Weights of a small transformer language model: vocabulary 8192, untied embeddings.
MLP neurons of a small language model. Each row is named by its layer, matrix (gate and up: input weights) and neuron, and shows model dimensions 298-393. Each number is 200 + 40 x the weight over its row's rms, rounded and kept within 0 to 999. A neuron's up and down rows have the sign that makes its largest values positive.
A block is one neuron, or neurons of one layer that tend to fire together. After each block is what it responds to, as a language model described it from the Wikipedia text at the highest values.

L8.gate5,189,235,247,253,205,182,143,233,203,234,239,174,130,263,189,223,240,169,293,238,153,217,123,201,203,248,192,229,171,180,206,195,226,141,192,118,210,246,196,281,241,223,246,221,151,190,266,195,194,196,217,234,187,173,270,214,178,255,226,191,249,202,237,236,271,203,189,196,138,241,317,211,184,251,152,151,160,136,183,228,198,204,282,237,292,209,215,217,188,137,236,251,207,221,214,285
L8.up5,242,186,166,180,211,187,223,259,218,174,215,175,151,185,175,158,246,258,222,106,197,229,205,150,218,187,160,245,256,227,199,178,188,213,224,265,253,172,181,154,264,212,156,207,202,226,200,129,243,187,199,115,148,281,251,115,138,168,151,164,137,107,165,270,178,199,209,251,263,189,235,191,253,230,170,242,241,210,207,248,143,223,143,197,159,177,188,205,175,129,245,218,217,229,161,189
L8.gate150,189,178,227,235,142,125,225,249,204,257,136,175,199,215,191,221,162,186,241,174,202,158,251,173,228,179,187,181,239,158,163,199,245,118,197,258,165,170,182,175,212,112,189,162,253,256,180,234,195,212,237,182,181,229,183,267,135,223,216,174,257,178,177,239,159,170,138,136,227,223,162,204,154,208,205,275,197,220,202,235,217,145,206,269,201,158,273,240,162,227,262,170,206,167,205,254
L8.up150,166,146,262,228,219,187,154,184,206,225,246,171,209,200,192,189,222,188,175,200,235,144,148,204,203,149,278,255,177,219,153,194,238,207,102,188,220,238,129,182,195,187,225,165,188,143,241,229,222,224,140,260,181,145,263,139,234,204,200,212,185,220,201,174,213,102,178,219,175,260,179,218,189,195,173,160,173,149,236,187,226,195,218,157,172,194,148,241,201,188,169,171,214,179,215,223
L8.gate242,264,236,193,276,226,154,236,271,201,204,204,289,246,190,217,200,201,261,235,171,208,151,250,221,205,159,192,205,242,189,183,148,162,172,168,213,258,225,103,209,196,171,220,177,237,260,256,234,183,208,139,192,177,204,185,178,169,156,262,219,220,202,153,219,185,210,228,166,222,111,277,231,118,248,171,206,175,232,199,213,275,198,201,217,237,124,205,164,234,201,233,163,159,205,189,177
L8.up242,142,246,214,170,142,167,198,215,205,205,158,199,199,209,181,200,220,214,253,210,158,99,191,171,205,156,176,299,227,254,217,235,160,192,234,217,232,181,197,215,185,227,142,251,236,240,232,155,180,175,238,238,176,157,129,236,187,267,228,240,235,134,122,138,173,224,233,175,195,261,198,186,198,184,163,227,137,168,219,229,197,194,185,163,214,156,204,292,219,261,180,242,178,224,144,176
L8.gate554,210,220,278,262,162,177,152,161,180,243,185,126,214,198,158,171,200,183,247,212,208,163,217,180,206,177,221,187,187,169,156,212,221,242,65,178,235,221,202,231,189,184,163,178,138,174,161,259,154,258,192,157,183,168,188,131,208,208,199,170,230,106,133,144,243,205,187,237,170,216,195,208,220,308,260,227,247,157,223,99,171,196,151,210,225,201,239,198,209,168,242,265,136,131,230,263
L8.up554,135,209,208,254,202,232,284,174,210,199,191,195,206,195,208,277,155,199,143,205,237,258,243,236,306,253,237,193,231,226,182,218,197,205,204,192,207,178,204,182,228,188,237,232,285,212,166,193,221,198,181,190,201,160,183,187,240,194,204,149,188,190,202,175,165,260,177,163,158,238,201,208,195,204,190,229,174,149,291,166,138,179,210,80,272,133,188,291,171,204,182,172,220,210,229,203
L8.gate743,153,151,198,207,109,235,114,261,208,125,199,170,234,204,222,127,239,229,255,136,152,200,137,200,218,185,189,198,247,169,202,151,210,240,221,136,164,163,209,207,227,179,230,216,161,119,148,259,185,211,209,232,229,171,161,231,160,197,216,169,193,223,124,220,143,220,271,241,186,217,187,177,157,136,188,175,207,203,197,133,155,214,192,167,170,158,126,171,237,189,186,239,142,140,261,269
L8.up743,160,211,247,211,188,128,202,203,227,153,198,202,235,166,180,240,255,182,207,270,163,251,129,241,215,171,180,196,268,202,175,193,208,182,186,186,254,143,260,197,224,187,147,125,165,210,204,210,189,240,197,222,199,129,235,146,106,124,217,201,88,256,177,210,179,185,194,183,222,197,200,261,186,129,177,214,191,174,151,289,214,177,179,190,202,180,210,213,189,222,216,164,186,188,192,234
L8.gate1029,185,183,194,220,170,200,229,270,275,235,180,233,131,137,236,175,186,211,147,207,217,214,247,283,257,133,182,250,259,211,185,194,223,172,139,153,200,220,162,127,260,169,190,258,207,223,202,203,303,177,232,209,262,181,205,123,201,270,211,162,220,155,154,190,187,201,198,226,176,179,238,219,194,227,161,255,167,214,275,169,235,150,229,203,200,233,198,219,276,205,198,199,261,230,248,214
L8.up1029,192,221,293,130,244,273,221,226,249,280,204,186,236,211,175,187,189,207,257,185,195,120,277,179,209,172,235,155,236,251,199,194,211,224,160,211,254,173,121,203,205,186,240,149,187,208,177,177,184,198,164,168,134,180,229,161,153,213,193,214,159,154,197,189,238,205,241,192,236,196,195,129,186,255,172,281,145,202,210,198,157,195,218,161,132,137,223,149,196,222,193,135,216,179,207,121
L8.gate1047,137,186,153,231,218,165,126,266,215,248,254,176,156,192,191,250,154,228,189,130,208,174,243,215,202,164,151,199,156,164,184,236,218,169,232,227,264,270,188,258,244,177,241,223,236,192,205,203,144,195,237,107,193,228,257,202,144,211,277,183,252,168,194,137,128,171,201,224,209,239,164,213,137,235,176,190,213,302,200,211,254,162,220,221,110,183,255,258,200,220,162,156,265,204,140,213
L8.up1047,199,185,243,142,221,127,137,289,255,187,201,221,222,190,180,176,206,181,154,202,188,144,257,247,207,160,182,254,263,179,207,176,202,195,267,212,178,114,151,204,238,244,163,203,156,232,180,193,133,189,222,137,222,198,216,171,182,258,247,206,263,195,258,151,196,207,155,187,203,190,206,144,197,226,184,234,173,224,181,199,226,243,201,210,202,156,261,191,298,234,168,202,259,264,227,259
L8.gate1141,212,183,186,265,197,182,230,193,318,131,165,136,190,254,242,198,203,284,182,191,184,198,175,243,214,172,208,233,174,229,167,164,236,125,177,170,128,167,139,203,212,183,114,144,234,195,189,182,254,148,152,215,204,164,201,131,208,183,226,197,225,190,208,190,208,209,168,269,189,228,251,191,238,221,192,219,147,226,232,206,160,193,140,285,214,220,219,172,188,190,262,167,188,191,218,253
L8.up1141,134,173,198,202,224,228,216,205,211,267,208,220,180,197,258,175,220,264,210,213,220,193,195,204,240,119,242,165,134,172,220,143,249,197,219,177,267,137,226,110,100,163,266,236,197,259,176,160,200,164,225,205,254,236,174,195,202,177,131,194,211,184,232,171,232,238,199,232,135,177,233,295,193,175,140,208,225,168,198,194,207,284,153,249,154,138,205,190,198,179,193,202,178,157,231,208
Description: Indefinite article "an". Mostly the article "an", alone or fused with a preceding word (as an, of an, and an), just before a vowel-initial noun; weaker hits on word pieces anticipating the next word (young, less, c-ool).

L7.gate639,179,265,217,145,226,154,213,171,240,219,228,209,133,218,208,208,253,219,232,156,217,179,141,273,191,153,240,236,173,188,206,183,226,198,190,171,241,217,176,243,196,221,176,227,186,213,165,209,201,203,160,101,218,174,169,194,182,225,206,211,194,149,201,297,161,214,161,171,111,180,268,230,199,165,206,167,264,192,179,254,216,209,194,211,176,112,280,169,210,171,124,180,268,119,265,176
L7.up639,191,178,144,177,227,144,182,239,250,143,250,204,240,197,195,212,234,176,232,230,207,189,258,149,197,168,184,177,248,147,234,191,179,193,104,206,221,184,217,136,235,190,246,250,240,225,162,180,148,209,172,278,175,135,173,138,143,198,236,252,176,118,182,209,114,142,181,212,224,179,250,193,153,209,215,237,263,157,225,215,147,247,205,115,189,221,229,207,195,219,241,173,213,229,238,201
L7.gate848,240,157,211,191,243,143,161,227,227,192,226,208,194,198,256,161,309,241,124,106,220,264,148,263,279,205,193,285,203,180,245,246,182,204,122,205,173,203,161,196,174,186,195,208,189,208,212,221,228,165,182,239,196,262,220,253,198,152,222,189,162,133,189,244,229,200,200,171,156,140,245,246,240,234,190,242,244,231,209,250,75,142,206,151,211,92,185,267,239,181,159,181,136,226,322,194
L7.up848,192,122,220,152,244,304,177,257,220,254,178,201,187,205,214,181,165,270,229,113,172,138,134,192,225,203,235,210,199,271,241,142,203,216,168,221,180,199,261,276,230,206,202,226,159,203,247,165,189,141,218,184,193,211,199,111,225,219,235,236,236,116,265,227,218,189,252,263,133,206,238,211,221,203,148,143,229,179,223,112,233,145,236,269,185,146,204,195,176,150,152,172,188,221,155,201
Description: Indefinite article "an". Mostly the article "an" or "An", often merged as "as an", "to an", "of an", plus "an" starting words like animation, Anjiki; occasionally other mid-word pieces.

L3.gate516,160,199,110,239,220,220,192,220,264,194,241,206,175,259,179,239,173,101,292,199,261,283,204,140,192,150,209,206,185,154,159,210,240,180,179,246,162,198,179,175,233,171,259,286,145,241,159,174,224,150,222,113,144,203,101,270,187,255,253,227,206,201,185,182,250,157,236,184,179,180,196,215,240,260,233,249,131,196,178,233,221,247,252,170,202,236,145,226,178,133,205,217,205,172,176,159
L3.up516,189,234,98,148,154,197,180,237,247,224,171,221,219,104,237,256,218,216,168,186,225,263,175,153,214,181,194,119,161,167,121,191,157,130,230,225,229,203,202,224,138,125,200,218,224,199,182,160,198,203,230,174,167,210,237,205,143,220,239,136,240,255,190,195,164,183,219,191,219,265,192,274,208,304,209,176,199,173,233,234,255,232,155,224,283,234,182,210,199,273,211,223,251,191,261,239
L3.gate926,109,191,190,174,201,179,192,205,177,226,213,279,112,184,187,219,250,115,194,174,200,205,168,276,260,144,213,201,225,234,179,253,141,167,218,94,190,199,245,224,174,159,200,237,133,114,152,175,228,236,264,164,145,240,228,201,155,204,204,202,194,220,107,180,186,209,179,289,177,120,255,253,159,245,189,177,197,284,183,198,190,205,189,272,168,241,210,220,255,196,254,234,285,197,190,178
L3.up926,189,155,158,148,171,204,174,138,167,187,224,253,159,138,255,122,213,219,201,183,186,134,176,202,148,195,241,112,191,152,157,194,308,261,180,197,178,160,157,211,215,185,249,147,225,158,193,206,236,207,173,161,193,181,198,199,179,218,148,207,231,137,234,205,145,197,168,256,203,206,177,224,221,262,114,187,259,262,217,167,188,310,229,186,198,182,218,216,287,246,179,213,217,182,141,94
L3.gate938,153,184,268,220,235,241,183,162,157,201,268,221,158,215,219,187,245,264,145,198,236,202,147,154,178,199,185,179,118,303,196,214,169,223,188,171,177,225,223,220,134,143,216,275,172,237,213,233,212,152,258,198,176,234,184,218,233,197,267,237,249,199,167,287,235,206,243,205,202,222,213,271,171,256,155,181,165,156,185,168,167,252,211,223,234,242,288,191,204,222,200,164,144,180,179,261
L3.up938,115,204,262,159,176,159,191,193,201,208,196,232,150,220,141,200,278,199,178,229,157,187,203,269,218,177,231,191,117,172,217,161,193,182,237,189,240,217,128,202,186,203,233,268,216,248,254,228,216,219,203,178,185,180,233,304,272,179,187,243,164,177,136,233,242,224,126,175,210,173,238,217,216,220,105,232,334,222,226,215,285,230,118,155,185,239,143,140,221,227,221,240,165,186,272,184
L3.gate1010,247,202,161,172,228,276,210,243,115,161,168,225,150,230,174,162,144,165,197,137,218,184,245,222,182,275,168,160,158,169,204,157,211,141,240,210,188,207,188,267,186,223,154,205,184,240,193,182,198,233,202,241,165,165,220,237,108,182,203,153,205,221,100,159,207,160,181,204,242,270,219,246,269,197,194,234,166,180,286,235,171,181,342,247,172,190,161,171,201,182,155,215,251,196,204,190
L3.up1010,232,221,209,194,187,220,187,217,190,180,186,206,227,142,194,132,183,208,197,238,164,266,251,193,189,239,234,127,207,236,180,254,252,217,217,212,154,168,212,176,240,194,155,165,86,254,210,265,221,213,227,244,155,214,179,189,248,289,163,281,195,164,217,262,151,215,226,202,167,183,177,227,202,200,163,204,196,204,264,199,229,226,231,224,153,145,213,225,190,219,184,257,242,297,298,227
Description: Mid-name word continuations. Word pieces inside proper names after the first fragment, often after Le/L: Bergstraße, Leipzig, Lippe, Phoenix; also next words in fixed names (Stock Exchange).

L7.gate587,132,209,213,253,141,142,172,185,206,214,181,285,245,150,208,211,184,140,139,271,174,203,228,220,215,186,234,206,156,213,159,279,196,235,211,197,195,241,138,171,214,216,237,160,148,231,169,177,209,181,211,173,209,192,219,257,182,208,171,186,209,135,186,214,237,180,206,226,195,231,151,234,250,201,71,200,219,237,202,222,182,186,87,175,110,169,133,165,255,207,190,158,203,180,143,189
L7.up587,259,144,260,271,172,218,206,165,180,153,215,169,200,158,181,238,166,159,122,280,239,273,222,201,156,151,156,254,169,225,124,273,106,206,267,124,229,240,197,322,237,192,212,202,206,172,167,221,173,177,187,156,249,156,257,162,191,149,188,235,238,189,199,202,165,230,225,261,162,149,251,181,271,203,152,173,186,194,228,160,178,205,169,232,146,214,157,273,194,210,190,218,227,145,198,200
L7.gate608,219,182,249,225,229,267,220,161,247,220,179,221,167,235,221,205,161,161,210,219,153,241,225,147,271,205,233,180,196,220,203,203,181,271,153,194,265,219,178,252,199,247,286,182,215,270,187,308,242,175,166,190,212,183,224,174,245,177,203,197,154,190,150,214,246,183,268,208,155,197,260,250,206,204,163,226,259,207,233,186,146,199,149,172,195,192,223,197,142,186,158,283,170,199,230,151
L7.up608,218,225,236,199,252,218,156,274,289,231,198,290,178,129,165,232,149,239,274,145,189,180,179,176,228,194,234,180,141,252,222,200,191,191,239,219,204,207,215,174,200,262,208,168,185,188,251,214,175,191,239,127,218,173,282,188,227,201,187,262,265,155,161,206,209,253,287,244,209,146,205,195,209,189,174,183,178,197,147,198,176,267,171,189,151,115,242,207,189,176,172,242,150,224,154,130
Description: Foreign proper-name pieces. Word pieces inside proper names and titles, mostly German, French or other foreign ones, such as Institut für, Bergstraße, Un re; also World in World Championship or Exhibition.

L8.gate46,208,202,238,150,178,212,192,147,253,144,222,215,171,165,230,201,209,234,184,199,217,176,152,154,246,245,189,158,163,203,225,158,94,175,108,121,274,244,218,239,169,148,168,292,231,210,212,222,233,194,218,184,194,129,206,228,191,266,180,213,184,216,173,224,204,166,218,319,134,275,251,211,244,185,290,210,148,233,159,187,184,200,250,210,125,199,233,243,207,173,219,237,158,166,185,235
L8.up46,115,205,185,171,216,184,198,133,167,248,162,173,177,209,223,203,220,126,128,208,186,168,183,204,157,125,287,222,170,238,212,249,151,197,307,237,244,237,274,210,235,218,141,211,141,254,106,174,262,192,224,196,242,181,235,285,124,152,152,177,274,165,188,208,137,228,183,136,256,247,217,137,199,180,202,216,159,186,210,206,188,262,201,206,217,252,164,209,218,245,234,271,233,211,208,153
L8.gate157,177,149,185,239,227,210,200,234,210,243,211,185,215,179,188,216,221,161,250,196,265,134,168,248,149,197,268,202,139,206,220,255,141,226,282,225,196,154,219,240,260,141,210,260,228,75,214,243,197,164,190,161,258,198,233,175,255,181,210,182,193,211,180,166,186,180,299,242,145,262,190,193,308,218,145,187,164,225,172,140,208,202,188,164,190,181,150,228,206,246,234,200,157,131,166,246
L8.up157,217,146,184,210,205,233,199,212,224,252,202,156,164,200,151,189,190,188,206,215,258,206,172,219,213,240,237,205,235,222,219,162,183,182,211,157,128,189,220,207,207,161,305,202,257,130,250,166,208,180,217,223,243,193,272,178,241,142,173,256,154,222,192,155,216,233,250,225,227,240,233,172,282,203,150,158,215,247,158,207,194,141,283,202,249,227,146,168,200,170,240,191,106,137,206,165
L8.gate196,194,181,226,189,280,231,175,198,234,169,200,113,146,153,156,176,220,220,209,229,155,200,219,181,262,184,156,135,107,205,231,196,167,242,162,230,173,188,258,232,227,234,187,226,168,191,217,212,172,190,227,243,261,216,240,198,186,269,239,173,220,267,191,262,187,252,199,230,211,225,303,120,225,259,142,150,195,277,174,219,178,214,264,222,239,177,239,224,190,178,194,261,220,212,184,219
L8.up196,255,249,207,175,183,198,125,208,206,212,274,179,228,166,169,149,220,138,120,236,152,225,139,218,181,165,88,235,215,212,169,137,209,148,251,198,204,143,159,240,295,201,167,260,216,190,221,207,161,233,197,270,262,245,131,177,258,165,183,276,199,152,188,179,105,159,211,191,154,231,267,174,196,217,155,279,207,177,252,187,141,260,194,149,230,235,208,157,180,210,197,260,216,196,250,200
L8.gate278,206,215,213,234,199,193,245,177,173,271,204,231,161,176,229,197,137,176,184,175,190,232,266,166,247,160,243,159,297,255,247,177,117,182,233,202,198,181,217,234,158,164,208,237,245,188,194,233,238,275,285,156,213,249,105,242,131,188,274,190,186,175,216,149,169,263,240,205,210,245,179,223,218,186,176,155,162,232,234,135,196,167,235,218,172,229,189,219,223,182,238,207,250,207,258,190
L8.up278,185,254,182,223,205,164,230,248,235,237,221,169,146,189,233,249,209,178,193,222,181,270,172,159,187,160,219,190,180,265,218,219,229,146,223,235,175,221,207,214,196,168,163,211,208,222,148,239,213,174,196,234,229,264,164,155,197,189,226,281,162,159,216,177,178,163,171,155,251,198,277,183,170,182,185,247,203,263,211,214,194,214,222,217,197,239,224,257,148,211,227,180,235,204,215,179
L8.gate575,166,138,203,162,249,155,242,203,279,210,247,150,155,247,186,242,253,252,231,234,111,204,250,201,202,183,229,216,277,174,128,229,176,209,240,265,225,115,170,126,219,192,202,189,200,141,228,218,193,186,238,182,303,107,251,192,95,229,190,187,289,184,212,189,228,153,154,167,226,246,311,160,156,159,177,211,191,253,231,174,187,205,160,166,215,235,150,153,156,218,192,115,158,194,172,175
L8.up575,225,137,273,181,200,139,180,174,209,216,193,211,144,208,182,169,188,176,246,231,177,255,191,257,165,226,207,199,235,239,222,217,212,224,231,206,167,168,218,257,192,151,214,238,237,106,145,228,254,136,201,124,235,188,194,237,130,161,106,124,261,285,205,132,228,213,211,257,263,228,154,236,274,227,248,206,202,123,231,169,159,211,183,235,154,232,198,242,123,199,198,207,212,174,185,134
L8.gate637,213,184,214,194,177,234,222,208,237,186,227,152,254,202,185,186,237,170,213,216,159,191,227,179,208,209,193,209,241,227,224,224,186,151,252,197,183,246,181,189,172,196,221,254,188,209,218,258,172,158,266,217,297,260,245,140,183,221,168,173,230,230,156,217,212,217,175,171,179,268,235,199,247,252,155,228,160,180,182,201,110,179,172,166,232,144,171,222,147,192,246,247,208,158,245,171
L8.up637,196,224,183,311,202,237,199,190,193,220,164,198,195,135,83,171,255,236,132,234,232,129,198,226,131,164,198,191,221,195,233,236,223,199,198,214,189,178,293,190,185,199,175,203,215,220,192,190,206,111,292,145,246,149,224,164,218,120,184,146,255,272,186,163,187,245,162,232,203,188,243,142,218,189,218,205,168,266,179,147,184,227,226,213,185,209,197,139,250,210,139,201,196,180,242,160
L8.gate733,224,224,214,142,255,173,178,217,208,227,199,192,215,136,248,203,214,98,223,148,195,149,244,208,217,250,224,228,221,178,182,241,205,206,164,151,212,157,200,205,167,171,202,196,223,198,175,176,201,208,290,214,225,234,283,223,197,144,256,194,249,208,252,178,210,234,221,232,264,194,250,202,246,179,178,171,208,180,209,180,134,204,111,217,209,215,170,184,121,131,247,189,194,130,166,185
L8.up733,176,231,205,208,250,143,201,250,233,208,214,160,219,192,164,191,202,202,145,169,137,199,202,180,207,247,200,184,224,193,212,161,243,178,169,221,258,229,193,264,151,154,263,134,210,172,262,273,149,261,249,204,224,199,223,276,147,221,217,234,219,186,214,136,181,235,211,207,200,217,166,171,215,224,212,239,139,237,179,192,230,228,201,154,259,223,194,217,183,148,218,149,151,204,193,197
L8.gate1203,141,202,232,206,198,175,223,184,250,172,211,164,204,216,195,230,157,190,243,133,192,211,160,144,219,232,186,245,270,212,171,287,246,253,206,142,174,212,184,209,256,208,209,245,201,194,247,158,199,190,266,198,252,255,161,247,178,188,276,166,216,192,147,184,270,220,170,149,222,186,297,165,165,183,247,249,161,160,191,107,164,247,112,238,163,164,232,226,181,171,141,192,156,182,198,169
L8.up1203,165,141,244,153,182,166,216,159,151,114,256,86,246,246,205,163,213,238,265,205,174,206,187,259,139,209,269,235,210,242,179,205,199,180,225,169,147,149,251,211,130,182,168,219,233,178,220,158,209,253,200,223,179,242,227,256,116,270,135,146,238,167,166,210,224,206,204,264,184,241,277,240,184,171,219,209,181,220,204,208,116,211,191,197,254,274,264,213,168,243,204,242,232,207,216,192
Description: Mid-word foreign name fragments. Subword pieces deep inside non-English proper names, often accented or special letters, such as Bergstra-ß-e, Fenerbah-ç-e, Dzerzh-ins-kiy, Herná-nd-ez.